config.toml
n_layer = 14
n_head = 2
n_kv_head = 1
attn_scale = 0.125
train_tokens = 96140000
steps = 5868
dataset = "wikipedia_en"
MLP neurons of a small language model. Each row is named by its layer, matrix (up: input weights; down: output weights) and neuron, and shows model dimensions 16-143. Each number is 500 + 40 x the weight over its row's rms, rounded and kept within 0 to 999. Numbers have three digits each.
After each neuron's rows, "fires before" lists the tokens most often just after its 100 highest values on Wikipedia text that the model never trained on; "fires on" lists the tokens most often at its 100 highest values on Wikipedia text that the model never trained on. A number after a token or word is its count.

L9.up135:519447506460454476474476540493448556479483479483505513496469515496504488417502521462525584524491493499559478534476470500547519462430436466481578551495484417526548492542533446490473481507510496469498447494455435470509559490546502546559483528577477556483426471506540547509469464582513541553455456441511513542497449521528442553474437518456575497527487536551445492600521470524508486566499
L9.down135:408499515524483543575535456493574595509455501558514483495532500412482551535443531530486560468489513496555524419527458452473481576464480553535515523486487400549451524535558429487521474520524466549538466500474491433530464545586460526598495551487468446471402497526476448528472551508494542517513533497486571476519538540523471437475459441520471496556476555488495469518504465548457493525501
fires before: "\n" 46, "\n\n" 29
fires on: "==" 56, "===" 20, "people " 4, "(" 4, ", " 4

L5.up115:444443503527506492541557423534457537486470529509462459438494504468443507469481491576422464482507447506441532515437454462480496477521521488429431444517417572524571475470466501566512573506516429450521434557552530527518518547547457523542484552537459526452545476564483453512483569559496538528533502512506567460526485495502505496561531533489485435478435507521505505499539521488467530545496
L5.down115:537530468586420489495490494506537521466526488523497501515528521507459521466476530482490475550520514493498549560454565434620500530532483457554495563518480506584498498527453447480495489452561515549506493476409459527413493514469545455516497538510508510456401533488508476549562436468518513545488413533467530487445512443508400527498522504533530468482470534513510583525430462565559532503469
fires before: ", " 37, ". " 26, "\n" 9, "." 6, "==" 6, "; " 4
fires on: "s" 46, "ers" 30, "e" 14

L3.up199:444500510504514519473423510493500524441475520512506514485506502467466429523463499473629542452477487437604492481458474503524516516528536449546443508459477508477514463520462480491439520494497511463577486499543449502477490534491520590587551407481448492505488476461486463450582507511513493556479496519557580470483625539493517570458527565506495498526528554528459464459473456500479445550387
L3.down199:488457482483499527546481535472452540558512493494509490507589444470492517544504520475472489466507573546496467497539471481442508499516434474494486534453470474492494503441524568464455518442518566559529522488524465526539534535499469508507407490507435416458509457587484498431473473494510497577537549452486508496500536507442442508534584557454523550502474489540532447570523482589504438545488
fires before: "\n\n" 44, "\n" 10, "us" 5, "f " 4
fires on: "=" 39, "aj" 19, "==" 16, "h" 9, "hal" 8, "ans" 6

L6.up76:532493489499482462511516424571505506524505554470532509458521506497563431512575432501559521438515490522484550407513431495556545492513509480507531575486464547495456494527486490391494442435554476464463463523512438484484524501520583503494496505585492493505506579503476444393545465466551497440525536504533528460590460484505489432475488518446500530506508459436523525459489434526518537518504
L6.down76:489454520549512546521510513472562454512402482537591518468457567499571421508575467454427504513557508537497499435496511543489450481496505514493489506474443529501456520533470502574577495459469548510502512525471441528495509519468541520448474537413503499508426516502427490483475467578472492462445556467507446528451517485508524557422452534543523443563505521509551474493464411499550521530546
fires before: "the " 41, "his " 6, "200" 4
fires on: "of " 36, "in " 22, "under " 20, "by " 5, "for " 4, "," 4

L11.up257:455472478514517491590523484501570524537547514490541436486473523497500501470563505517505534514480552484522477491525498407533499504497561540507562508591504414558543477430494496384556474514484492465505547526486522443501474558541494561427496473380503557461456498523565487434533530512541518506487522512513494444525477421531488503509563549463477511567484498608495497537505477447530500475470
L11.down257:481541482584431541436473485508485477576436524480484529397541539496467448469497517450492522465503500444541544456436558530486539518560429440479519467509478584550484461471535518491483552500525550470496498513493500501495474519452467427549548461541511514429417512485493520533537509454536540539519524474475584504417568486517507506499499463499556496504551448551471497550389455543428528524524
fires before: "| " 26, "==" 11, "===" 10, "== " 6, "In " 6
fires on: "\n\n" 93, "\n" 7

L10.up140:472426587507513511463460468541449486502491507525462424552539450476530535526450584519498564541460505459461516461548468540524469502472495402499523490518485437567467506473464484497476457490555534436517435472474538551518541488536527525613532472511509537478488498470509480592595433564480517526474475561536497526497438457451572451488484522479548501516541571500469488532542524466488493581523
L10.down140:527522465521439482524510538429538499471460496537503516513515500509528436558530481462507502490500532571522603482435499588554504511500480474486429446527542466452466459520472464493524495478449498545571518604538558434519501521507538486453472479520476498523419531503403395468467557485485473533500465519473551490536500550491497407471489471578540562490482504420487477497523517532578487460496
fires before: "–" 22, "% " 12, ")" 9, ", " 7, "±" 6, "6" 4
fires on: "| " 43, "3" 16, "8" 16, "9" 9, "and " 4

L5.up177:426549508496557494440537452456534503546560441489533550493463430481465483520444490466484493552463528505463508475505514440564459479507523519534436433507464521491513569522474500469518474510437518516584523503514488506513550519560492489496572493528539450518395517545487530486576417508535434495478434503539521531469528491460501497434486455488545424495543475500523594510497375493539539486458
L5.down177:506519496498466464474486584431527505509516485450534491520523452409477497510502487487513526526439502565425483478457510536478442528482495472519425541491510478514528496558528479494489491480518544505511483516465486544505563467545516478479387421513552514447300511518465503560506518483458462474541461503549553494519531500479498419491526467576529511501454487493507518461473498523563485453492
fires before: "\n" 71, "\n\n" 16, "ing" 5
fires on: "==" 71, "|" 16, "ist" 9

L3.up245:497496543408523455509581423538520516475463513516508500504448476469485536539536474518514522520410473567502564484502511524568487480494507505450459438502458486506523464541543501512436447482501493529549457513522477419466535510455469559552525473599504525435534509561463519456534560583466559473531510500462522475514480553502505490523523494496475495617523497436477508486499479503520527519489
L3.down245:552482406467471485425521513526526487527530527515532491485495471573538477461542580497477422439503536488440573449518470554487506520451504609451455508489498542566543487493550534473477574421483510510574519462448468546576468568407484486483445540494479503469488529523438513593520494453528472411468482526479495523494481495521455484556458490528558499544520501522533492527507479506535530479507
fires before: "the " 28, "he " 11, "it " 6, "of " 5, "a " 5
fires on: "when " 29, "though " 15, "while " 14, "after " 10, "because " 8

L6.up289:473519482532501483514503484519547567461480533522569483505490449529431509458451539542459503533426490536502570529476449511509539509538490471516440430525460500481464455551478420450534579527547480502555521504503525480512514526574508515575498437496520473454536514573443494497491490485494522502542458464544469529540477517493388544434475497525433507537444500440518478490516458500542533467455
L6.down289:481553554572481498511561485470538428424498481471495501491478518477470530502466494479498498510462472480509464482499588499505465494564543498545438494493427502560517487541573492623547507528525484455482457554477496452509450501523443524549494486440555465513435564545500529374567525611479484527500476497479531505568510475492437497556578485517529451507465486459481505559489484557478510502453
fires before: "\n" 49, "\n\n" 26, ", " 10, ". " 5
fires on: "===" 50, "====" 11, ")" 5, "==" 4

L10.up42:504495486556519486599466518536517489526539502430505498492558520529477549460549477466465526491482484492532523513536494463483531522562558459528530501525447439511554438511575518440494490435450513502527483551539451463498493589550426475449472541446523520498414470545536529495546438502533477507504542480487537461488494531581487560493568504523526522559493466545487431533435430503537525569541
L10.down42:522504509542463499484503449513474521506504473468494500513484512484515429464543513534499508524493499460501504498550535485546541484514574495507534468496478471512523500463468465518474469495547503477548541558529515468445454505547453489498494485460525511495156548505499524527523504491536487461509498527515498451529505468513485540473489463550523491598540500533524499535433529466455515516552
fires before: "| " 52, "==" 8, "In " 5, "== " 5, "===" 4
fires on: "\n" 50, "\n\n" 43, ". " 7

L3.up26:480532529486554458444424543527476536494439499478549433397459490497450457479488485568432563560525475495453502516484425450491536470481504502467511420563561471458509530558467512481555514553609560492440460583473559542520510555567483448537507558520478496494501455492441510573481557520513537515523478526497506480533507465489477507488556496522452447565452500537478474466519495512511464473451
L3.down26:476532501560483509480517519553473482442483487549515495491522533487474621519494494487486430541532458464562474466467420409584462545520503517603469543402488491526492413529484508606491523577505479568544494468508526537494489480537442459516467551532469483504519524472500428572538512502493536472558477533470472457487502482467471514518498453529466518482509497461556538429437461521467515471419
fires before: ", " 29, ". " 25, "." 11, ": " 9, "; " 5, "==" 5
fires on: "s" 61, "ents" 9, "ates" 7

L5.up108:572489487459456539517507512546465521545526520547514483452500527579528507409532502474500540481442507601513494427459476517565556522516524496525505475450501564552503446518449502518486477502553540526476501450480457479514501506434585482509524566451480466516460467509520441518523450494532489510399484478495475531510469531453490487436574473450545424534531505462510522416481509538537559496510
L5.down108:518464450464517492517544476499507559517468470508539480506565515575494485422527479520443516478587499467517417476513515548489547503523555549584431458446531563459448503506485475477543496491527509501538485447543448542539453503443549483467519565493429493470522509497527449520482484545481510551457482485536455435443538481466496482473492542454537524563497458426617414458499485552558432583565
fires before: "the " 46, "his " 9
fires on: "of " 47, "During " 12, "On " 12, "during " 10, "for " 6

L3.up207:534501462513585537460528472529563496509460487477486453449468528506506497504528453490524476442492566453500560502511532512558531463506436415462522450557410567520464514441534479600478437505555549561466445556565460541496510461466487573559490479447458458456539521501470421504479461500518546501501463434467463521457527485540499544570480517588540518558439470491504467526471521559443473526530
L3.down207:454498552575473491468552389514515597509576580568516466534497499427476540448444453483476557543544524458590560517529496473508423529382540493594478476466513506502557511511512498542478459558495503487494471503522528472479490523454475489432465488534482535577487557515455541464461452479499507515507455531468509484516546446551497473485443515517529533483540490530471542545536453491466466499500
fires before: ", " 17, ". " 12, "." 7, "min" 6, "ment " 5, "ure " 4
fires on: "er" 33, "at" 21, "ater" 10, "en" 8, "as" 8, "election" 6

L3.up312:524464535538418524556503523523528506478445525516521434501511431503426480547477466445437484578539513509529482498526396505481514500495528454521459595497556488495535448544500503481520510514420473520456531528474419539536522493614516510428526497556501455520476534565491551519481473428543490484475501485425518543560551494558489506414491545491521507514439463400493506473451480480519447489479
L3.down312:517511541510454551499480498519558445477558496438525460492494448458497532484448427447516423552465473468528529494539548491517542508511515466485546501484519485493532543404552486508528515516476409543417463539526463486528481515489490502555487581507512551478437570529500521521526503514535516521525481464514524546512498539590461418452538466521487471512490530506491553419465446510442496503532
fires before: "- " 73, "| " 10
fires on: "\n" 78, "\n  " 21

L5.up79:567505456485582465505490478501503459457483529485498432480504515451548468470480565576467464460517504507499515541482451495523512473483467522479429489501440521585459540555498483522501566528528532487516496484467518513488557562460496496502462529511506519502580574524531423550506479517497506508533503533540500561568535533488441486523533433531512442449509482452518521559579468457557484484431
L5.down79:544484552535464445443434488515429474497446542542534521554536547442467420466453464546456547588539562436510526497438462479566471558537459513553482547493456509563506481533501480497504424521496508498513572538560536514517447498512547423472486551518489456575499540506514502513495453462447503486533484521566488491456474502485479528480534535492552502519495476503480499475492521584473503488448
fires before: ", " 36, ": " 12, "." 11, ". " 10, ") " 4
fires on: "5" 32, "4" 20, "e" 14, "3" 8

L6.up190:432427492530454547575536415493471522512519552458476469534468512464510536525502541514505537486588480529526483461523457496491506507473460410530493511475570471499547522558487545428544471535478515463449521459478480510502570515456533512504514499528479585523525501511542560471500430475497573551438502454440503518469519542484463479411500568437498472457493486481454526472394513541487604477537
L6.down190:579493429493527538496483525521516484459506512523474485454452417433512511451479470562480485460452526526502561507474513508491461459474500549510496472518449494594513523568547516495508443529528566515497551455542537483488475581448519539529533573486473476463392477570519514498490515459442558434453463410507499488497481485539513527532466485562472521533464505513448476543463540532415520436429
fires before: "| " 41, "|" 9, "." 6
fires on: "A " 12, "ol" 11, "1 " 10, "w" 10, "th " 7

L3.up184:524489555434539491470531528456490549552545494481540509462505523500468502479429432510428441490560416540498559476528472429548485514543508518511456498455433510547498514458486543456500496563502526556572575466444503503519618539555470519537541439570486500502412435483488439546598473532505516525511434474493494517491564452500449479460481493478537462526525556515551452474550433489538458483423
L3.down184:483500445532406550475464572468516459401520490504552484444485479430402505568511548484500483530517473515457480485464454494462490546527525506534431553478437451513452477514542489447508533449548466527507505554531475557486529549513516432518462450518527501456422432507514494525474492497484488549602477535510438536525509521495464458496539440486518472589555515479524570469484583514525431531464
fires before: "\n" 79, "\n\n" 12
fires on: ")" 59, "|" 35

L8.up227:548515541522605572539551435518483547474541518481492513522369474525447494582549523455447496490552539458574497479538442455496488530512460510525529501498458517572502494448460402477530502447476473538496485460535543531470433521537407553480463509480479491486487468502491458518460472541486484555514498470515522471519459462459483464454541531521508438500483513449456562550524519547486558521468
L8.down227:549455528450561444546539436554510470461473457505461461551497429517501487526500518533560469524432504442514463519497491488534459471446523495509575520531518484484506555527514475549507472422473537503570474466499480505511519458498530491424502510585565561521538430533518451490495550404480490499484494545530513481478510465502451511528485547452396518505522477511429483491502541502493417576513
fires before: ", " 23, ". " 20, "." 9, ": " 5, "ess " 5, "iv" 5
fires on: "s" 64, "busin" 6, "del" 6

L3.up102:497469531514474473489549453501454463513546458459425506500517466568440405458536498501514511570444390498490492499541504509462493476440507489493485490552499562514526572517493534478510475440556439518548446587475506449512508554564489428584450513464543512486481462523503464580513585565522508561482489500530545506524489405580463506524523446503459435595514518554414482503504473492509553479477
L3.down102:493515515506469484524536504562462589458458495482510475462531492497533491545571514471512451477503496514499544539496573473527476500505488454568559506442515496556557546469510388518488495489456537429477513517510507475464492495486492461493478550445504468483385493502481548471544472394463531575461554479553471432475553542544524526510506484584471493464530491468522437439469542473495453414505
fires before: "of " 37, "s " 18, "in " 10
fires on: "y " 36, "'" 18, "est " 8, "ement " 6, "or " 6, "ory " 6

L6.up172:421488500505508514544550560501472468537532476437473472533464459461484525494518523440538539562567435494500514490552433464517508475415534502479464497476507517508524479563552503544470485585511495522451479509538500458567522483505560494442568570444617512456474459468591517493489516478471484489457491582466556517496506432466532524444486578452477445457470519495459526435477525560503514606551
L6.down172:453485498435473461486500442447513521476514454525524547577418466546494550546522509559544578405512495484464516536522513479492463506534512512489572475423468498503519542513511538516495487475585564543541462491536496519446472612525484429511433555520461516519478530588480431557579514491537491548572531430531447539522492436480458499475433460474471499542448523490512515472519472474469472496468
fires before: "| " 47, "'" 4, "|" 4
fires on: "le" 12, "8 " 11, "7 " 8, "0 " 8, "2 " 6, "1 " 6

L3.up53:480452478501502526452438460452406544479552449502482444495446480471456473501454528533502507457508518520517510532515562460488556537444498535525450481604464550505561479450482510489428507579518494520561513530461526506472546530507489514519505506428511519525479483493507493426562430472481479486575504477470519488520428545479437491505508487507487516542538592565460550461502479450530499425417
L3.down53:521597521525465586488460586532456395456411538500491517470548531523518439498494534521474466468456463479533508515544540431473464467548482533526476508536445526471517507431535474537536515550502475484481513525501452526499484469530518523467503572482541401523428521541464527555436509493549465514550496486490545533550496506413456536557432474459488520548483475508505517517608471498447524472438
fires before: "\n\n" 40, "\n" 32, "." 4
fires on: "." 35, "===" 24, "==" 20, "34" 6, "29" 4, "33" 4

L10.up284:563512521494453501496530501496544531529504508529573473468515483512541570492492500479526480467540494501467473461530495587529553492498484529510499530559433511472522487433513501463459527530506514508522539419509555552536530525467517506570572481523452399420566486463446500470511474469483483466515513441478497535481534581473450554492446502517500524592534560464495533488586478478458553578528
L10.down284:535538546551546475499509522438476514479537428477461492570487512495469479426480503547510532436485520448526502518550479556491522521431472450442433415540530475569508560531549513518534529537537487552586425522463528451473481508470466460505429480454523546498491528565494454478448525571574544546509495518524475448411490475453521461506516503475572533489506421487506567552515549527493545453498
fires before: ", " 22, "–" 18, "(" 7, "x " 6
fires on: "3" 26, "2" 14, "on" 12, "4" 6, "6" 5

L3.up131:514415406491461551507512501481506518505429493454476456608442511512472465493399541462596511495504477488462497477481479429490565513522428449564515540500519573486523426487495467498481506493531547536474440579479437517508523441527472488535493591534515406474529545516510454608507522551491484510522512480514505497527407469480547434495515459469521519427472440541502566499473538490512541505528
L3.down131:564504499449589534463501497451443532478430522479577462564429467497532540465518460482538456491488475516528501470516527512491583565533554502536487505459549494503462462450538512463527548444456514478486459511465497533524484457435533548572484516565470396494603533501531501534502434518504488485506510498539542503432495546464491512433448485462584480455524451488511520562545470503514498572528
fires before: "the " 54, "his " 4
fires on: "of " 88, "e" 10

L6.up55:421473598539519513547506484455479530562519484495454435474498488492489578499417529540441557541488456465497504500578530521471481566493506390488457533525495448487519572449495524445509487518486575571539426448522481478496452496550438474527552492476492471472481497506517520534491494491512437542483525521459546569469507513445495488453465474499511405545435507491527518452499510471504562501579
L6.down55:511402560486480514519573478467466513524451490564479525527493532463485559494481543533516547444473469499557473488504445482530511504496476541495460477520490534512485478472531510521561503481568553553481435472497496474507507488484534446521428485540424519492422424539441447520543613533474534558518534481534484467455499520484462513469494476431525490606414462496548460496491494468503458474540
fires before: "\n" 39, "\n\n" 19, "mis" 6, ", " 4, "ity " 4
fires on: "|" 52, "th" 14, "===" 9, "om" 7, "ac" 5, "=== " 4

L5.up291:518521516497440515511567522505437493471550517469483433530520469514455504488426524453549545499515514570518521504434500539539459488470365472441482552445527496528548491538542568492502511562440474471491472513543478494443498492516489472489446447539486552498482492426466447514558543493566490449514524483576545471513426465489600483455492487430496528458531502472520544515531586474544511575478
L5.down291:468557438466477512474531499442487463527460500545479500568550534567530483560442546562554579461471512521472502478510549535468497527508447457446532497461539523485468575399526476503446461569501478515519500464512541474453540521525533478505532454461396548474509525547479495510513465530494449407451462507482506468487497495514458514574478428499611439518460546490569527551474542540550544478464
fires before: "a " 28, "the " 21, "well " 7
fires on: "as " 91

L5.up12:524472498478519539583547517533484474509535439508523479477475483574460571514448496408491517468480542484460499445477546519471475519508545475452507563492474548495507494466488506509535577393557544554511471572481474552530540499545537542473502506519449491506460473464481502530460485412558530465409536492476454484526551516546528604499477575479566461496471510446519484529472478465505536453534
L5.down12:522450467494523509526531510534514554473476511468536558437555494523536507478485441392458513555500524490518474408497472501514523557472472486522499522530443509453528494392515483453504498491507529491495508554467452446470456517528589539496510590487501495490482439549517538524455496491530604470524493531513501465519557459555466570460460549521484478456594456502525463477483459461431464472495
fires before: "- " 25, "= " 18, "2" 7, "N " 4
fires on: "\n\n" 35, "\n" 25, "k" 10, "==" 8, "^{" 7, "″" 4

L3.up81:532493453545466517523448462488424579535504524580516446510513497425446501416486489506514584517501496531534475486430520471566546471456522486491518519489502480517499551524509500431572488440520529413493525557471514564505538549514456524517473465480483512564551412502465520480549512540494481473484552504544474496577558506531504513459496521491491565522497491510480519468471465496524483556418
L3.down81:571545424433508472521436515526483565473545549549460483440520464452501482514488533454474485486520504493430482472488519424468524491529551510498438548488524562510489503445507471460592572513569496504514520539490588549551578499476532489484496518471483512468492443557496497489546535530495460520531435452459429540559482501526460465531463441442485537539494514525549500486506461496494499493483
fires before: "\n" 57, "\n\n" 15, " " 9
fires on: ")" 74, "!" 9, "\n  " 5, "\n\n" 4

L3.up280:503481487538461501502557510451464492466417390500561550548461476457484499534444482491457531525555490519502528501519498478571535377507497414475545518461507445507555519534424494481592534570440503446514489475481430547471499490541497497425511505545502533481497478519560524517528506478515459498458514426500518511516512496465456472518471488496583484496501555583530527534479563603542484550424
L3.down280:550496492505494481429437491486482525515420513466492573488504552508497482508479510548573364502534485505481489490529550484430483486547489558491485525467441475501493505556529468479488436514439454465443553520486513495529493469511507427489546599554505462529485570499528580505426492528449431521563435487485531477530480538455471554506571529495472500511485462495409556493489500529463524495534
fires before: "| " 38, "votes " 5, "|" 5, "Votes " 5, "and " 4
fires on: " " 26, "ak" 15, "Democratic " 9, "al " 7

L3.up142:460547438450475520545486469487492517524545534483504519539514478533558546566480538518450468504523523541537481543493470508499543538466458527455445510516380465547490476467534556514458536546486579485514540521431542482510443499529401475549494511490587468514480491509454450531533423468452545539510419470432508537525481465524468520484518480469495500480451503465428449484472433485458503432509
L3.down142:481486550513517446614481489533462485534377463541458515531551544463550542462470511515511508491432465458458507530495541474557487479518503563458443496375468535541549440501444457452519478413492505510483496469510519494514482562520464482471493504476471507528497460526485507460560482487514552532522478463466506528569485526541518484533567433484499550547482471493497505529543526498634489529408
fires before: "\n" 49, "\n\n" 30
fires on: "==" 76, ": " 19, "===" 4

L8.up98:549454501507529526538519502403535537457555552491516545543529500596433532468537484532490499535514482501457537538523493459501563501432539469462417462570436524545541514500527562473521504531542555499437496490534453448539432498556468502435493514436486533492531543489528435531477493514499548510571446441424469442466507480532489467406525523471548464497502433533545518521592515529492549399493
L8.down98:506509508505506430455452481523429503508482464557519472511519488385519526519453483451557504506526517497562516526456508528534508518478443459511492517528519481510466468424537457496543519488606417492582496595501519429479542584415510484519416529516490462562424577474564543492519500512510529520430473558513542473510539526454461468499466469566503496460471495434406535553439450512503491564513
fires before: ", " 47, ". " 19, "line" 7, "." 6
fires on: "er" 13, "lege" 9, "ington" 9, "ron" 8, "ater" 8, "century" 7

L5.up169:511510524448444538474484483424470589504545535493465478518454504439489466445461520549487462525426411562494484555450457500526495484502523523516506572517424507560433524496538533494425535486489552485540464526489502538561511520563540520464491499524500568514407490523468508493524506552543414492499442442466521530491493502460488513496492501462552565511570559530502515523493464429572562485434
L5.down169:545490473474414522543457508577482523444493499530457458452520492538483501492549527469450488472472464421525505486526508485443468472521544462541479458525464462466555503558506440528528478486515523515457455463543444452494509494546539560579478467474481432485524520606511543509590521508574528556541492528518551490597500510523439523511555475458520477603515423497521475517464430514486438497517
fires before: "\n" 63, "\n\n" 35
fires on: "==" 53, "===" 40, ":" 6

L6.up1:512489561545524519530439467514514552368514502465522483523497525471496509517532515546491503430378542491451526467502416513543580536466562457470383493548488517512456458497523533522478511483555528486497455462449503484493542520498503477528484514505544612503595488463490440556478480582521494483528485479540502518471468464509535515458499549503465493568430469524487584454527470531531495510459
L6.down1:510492530516450503429436564435457445525443442500503503504511546468489465532480508470487483498498490469530536537432505463541513549510537476549500519502427521532465474511534525514517491487528542509489491575595524522465540548514543447517511483546461428546469466492464447467588548478431537546503493592529469393526442562466488490468530492548536511440471480447469558489457493528473558541471
fires before: ", " 30, ". " 20, "." 9, ": " 4, "a " 4
fires on: "ed" 33, "es" 19, "ves" 6, "ty" 6, "aw" 5, "and" 5

L3.up94:497534564503538463508468534532536445513478533433562478524481495479489482550520532536538503446535573561493436522498507485534487473537493451552404459545472532530534532510453488520504539540517492462445465529507592508486549478496547602539470465478498457526517446519443502566526535545445514548468491503535486455543482524553516555546485548462433471472468484459466547458513523580493446593442
L3.down94:506406418467465522492418508519508550486532450538512526530502590519373477457482439517462518578489444520573537511521539537470486522471555445467504539506501487495505455425540516588471457471546569501488520472476483465511498491501509482542397450489540497544493470452499520547495529467505473474504495553508497510437570516515469492491545463483501445549537483534513534556456532507474560544501
fires before: ", " 31, ": " 11, "\n" 11, "==" 5, ". " 5
fires on: "ers" 55, "es" 21, "el" 7, "als" 4, "ies" 4

L3.up33:475483482520505483471520513549546531509462442526477475521498470498494550512543466423513524541468449472501465464495508482489533504502511423503540527537472502582519459608416455510500520502458492487500411526457448497521531521595536530480609463498542480511476531566537559495468529446521499503462512524551451524463466463521489515582533500488539380489499500477521468454466565485502520507570
L3.down33:432520499499473507552496503530560573513499487492443560520485455523505544559501434462576515559438512443485516401547509528465507549528521482516570466502409541461432483515548506543579483566450501524494495508467476448533545458602531461435521582480506536467451532527582528494503515461520488539505468440485479531477466537448498448486527439518560531510473446445572414503471517453519537503519
fires before: "| " 85, "|---|---|---|---|---|" 4
fires on: "\n" 100

L10.up217:510523465470517444583522460548511413511478473454471512410486456509477440483565579460515569465475467487573523472537412525570503537566430544481521565482464533440543496547539528462420516459538517498488515476508404482516523480562520557495596512521507488495407532506506538528491534473538484549522498493429546491497564484524474515511459468477526496539504514474531508522450447574492462496497
L10.down217:470545509487446488500483530446551445462493533514504506469542505510534490464500540435533540566476470511488519429524498490486395520518530455514518501489476491458438455469577481530498525534486471473534473472509494447580530549528461536500460465547558385526390543543538503527418525506495497496514485508501496542549464504454468481491486527429500495534433504501586474559524581495441462471453
fires before: "\n" 36, "\n\n" 31
fires on: "==" 46, "." 14, "an " 8, ", " 8, "===" 8, "a " 7

L5.up119:423578497476512524512366541511519532549487525436484503514495520488378474425452551497508530457480486505474462478482491444504491538519522515486513511462511563511563444483520457480515549491493521579504477522484442498525513535624514469489524511474434532496463514563514486427519552509510511560478516520479537475542513500478561544522553508471440530522454472577486488500531509481493519545449
L5.down119:505554505551516540493492483460507493485484471522478463477527505517443477416461452530493526465481528504540542517484535435524441476542520542473518474529527533549482425466491468504491509485483523581531464544487481503529510536562528455521478529520505510496312503494555514463541526424476489528548543421536494496527486500525483521490557526521485577591526460520536528453389488493478521489487
fires before: "\n\n" 33, "==" 11, "The " 7, "In " 6
fires on: "\n\n" 36, ". " 27, "." 25, ".\"" 7, "\"." 5

L3.up135:503502535470561498450528585492399549425551448493496489487478511556451490542533527508481477487505485584473532499452487469566518596477538426523483473500443465556502496504482495450454531487492589439495464498474527538531467532579455504509471441500463569496449534572489498526538506509536426527460512553511521520461455543481528469522487508523522445499460513590549555488501465486475471522471
L3.down135:492498428503513528475437531473519536494502527453514513474502508488505471540504454483480561518463498491505456487603507469489471565516541508552478550497448522589494569528482476520442514504569468502501477431444495443452523527539503419554490422439488522440508499549464510508494479522483572474540486491446585512564550478584427440520460462492436465513458594508455542498485446502552460466469
fires before: "\n" 79, "\n\n" 12
fires on: "|" 38, "==" 36, "===" 19, "ther " 4

L5.up131:494579502476539489488477464572555573489477525548553525478587477416346504444488523497572479503508518468507467577461447538497530542485598501554532530454509505505529455493531486503486515512464516513518449508406478463453519549501496521495472471495496514515543486525515527500485475478511511547514481478488502525513526455501526552586505489485430459508491490472505500567514508413578478553520
L5.down131:468573526519527488466492532505494523543496541502498489549553483510483599570497500547496462421484468458494497493480500405504451572483545469559554532424448486535453463468526490519511415529527547492525519514504468538514488525514499441505561530531589507507358534447572458453517439427481545522529475499538473468514522508476569476459539492532458436433503519548487475531440471442501544497462
fires before: ", " 28, "==" 10, "In " 5, "he " 5, "." 4, "other " 4
fires on: "\n\n" 29, "m" 21, "3" 19, "2" 15, ", " 6, ". " 4

L9.up147:520523459441522549540434487484520485528539513467479485455455476459489438552534577531545480511545488411485529455478544473423491564497436525472505523464505541470483481494492452525503517552573545524507508490548508538453504529499486517475557523501498535474429469529500422430538451570528409562502466496418473487533487447582492441530553562515486526537493538478473523541420506412534504544527
L9.down147:550485452524502585543505552502493510480548533505462428500508491537407541582501487447500472514464382523551511501554550574434424497512524529494489495545472493481489438517480560510451496510508485469408493457492466450548501477546481430515490424489552499508462522517574480529430538526528528558511514550527520486494495439506520433500500541567508490547446495457495538402499495552421516542476
fires before: "is " 30, "was " 18, "\n\n" 15
fires on: ") " 30, "It " 29, "." 16, "which " 8, "it " 7

L3.up294:461478516523559492523511538546458573528524542466536497471397492452500494489592509495447478610441478462499521515512562462470496523486505520492474516549506496549492514525497545433444440491489475496524514458524480546626540513490544500529461459481492556535536491505458455494510486546487529497536469501481483480529495521519501478451593509535483466450447502504432567511513448547508474504436
L3.down294:569483519514556447441493499531504539438496404482506527552515470580459460495455551447469497464499544540507461570491523531531493382531523460480510475496480541492583411462500439536498459478486538503510436513501529452451509415450412466512462482513512483504575496484493532543586511427476526596445478536494512547557479544491498517554459525471496494509608483497487563488460496545498483543458
fires before: ", " 24, ". " 22, "." 9, "; " 8, "===" 4
fires on: "s" 70, "ents" 5, "es " 5, "re" 5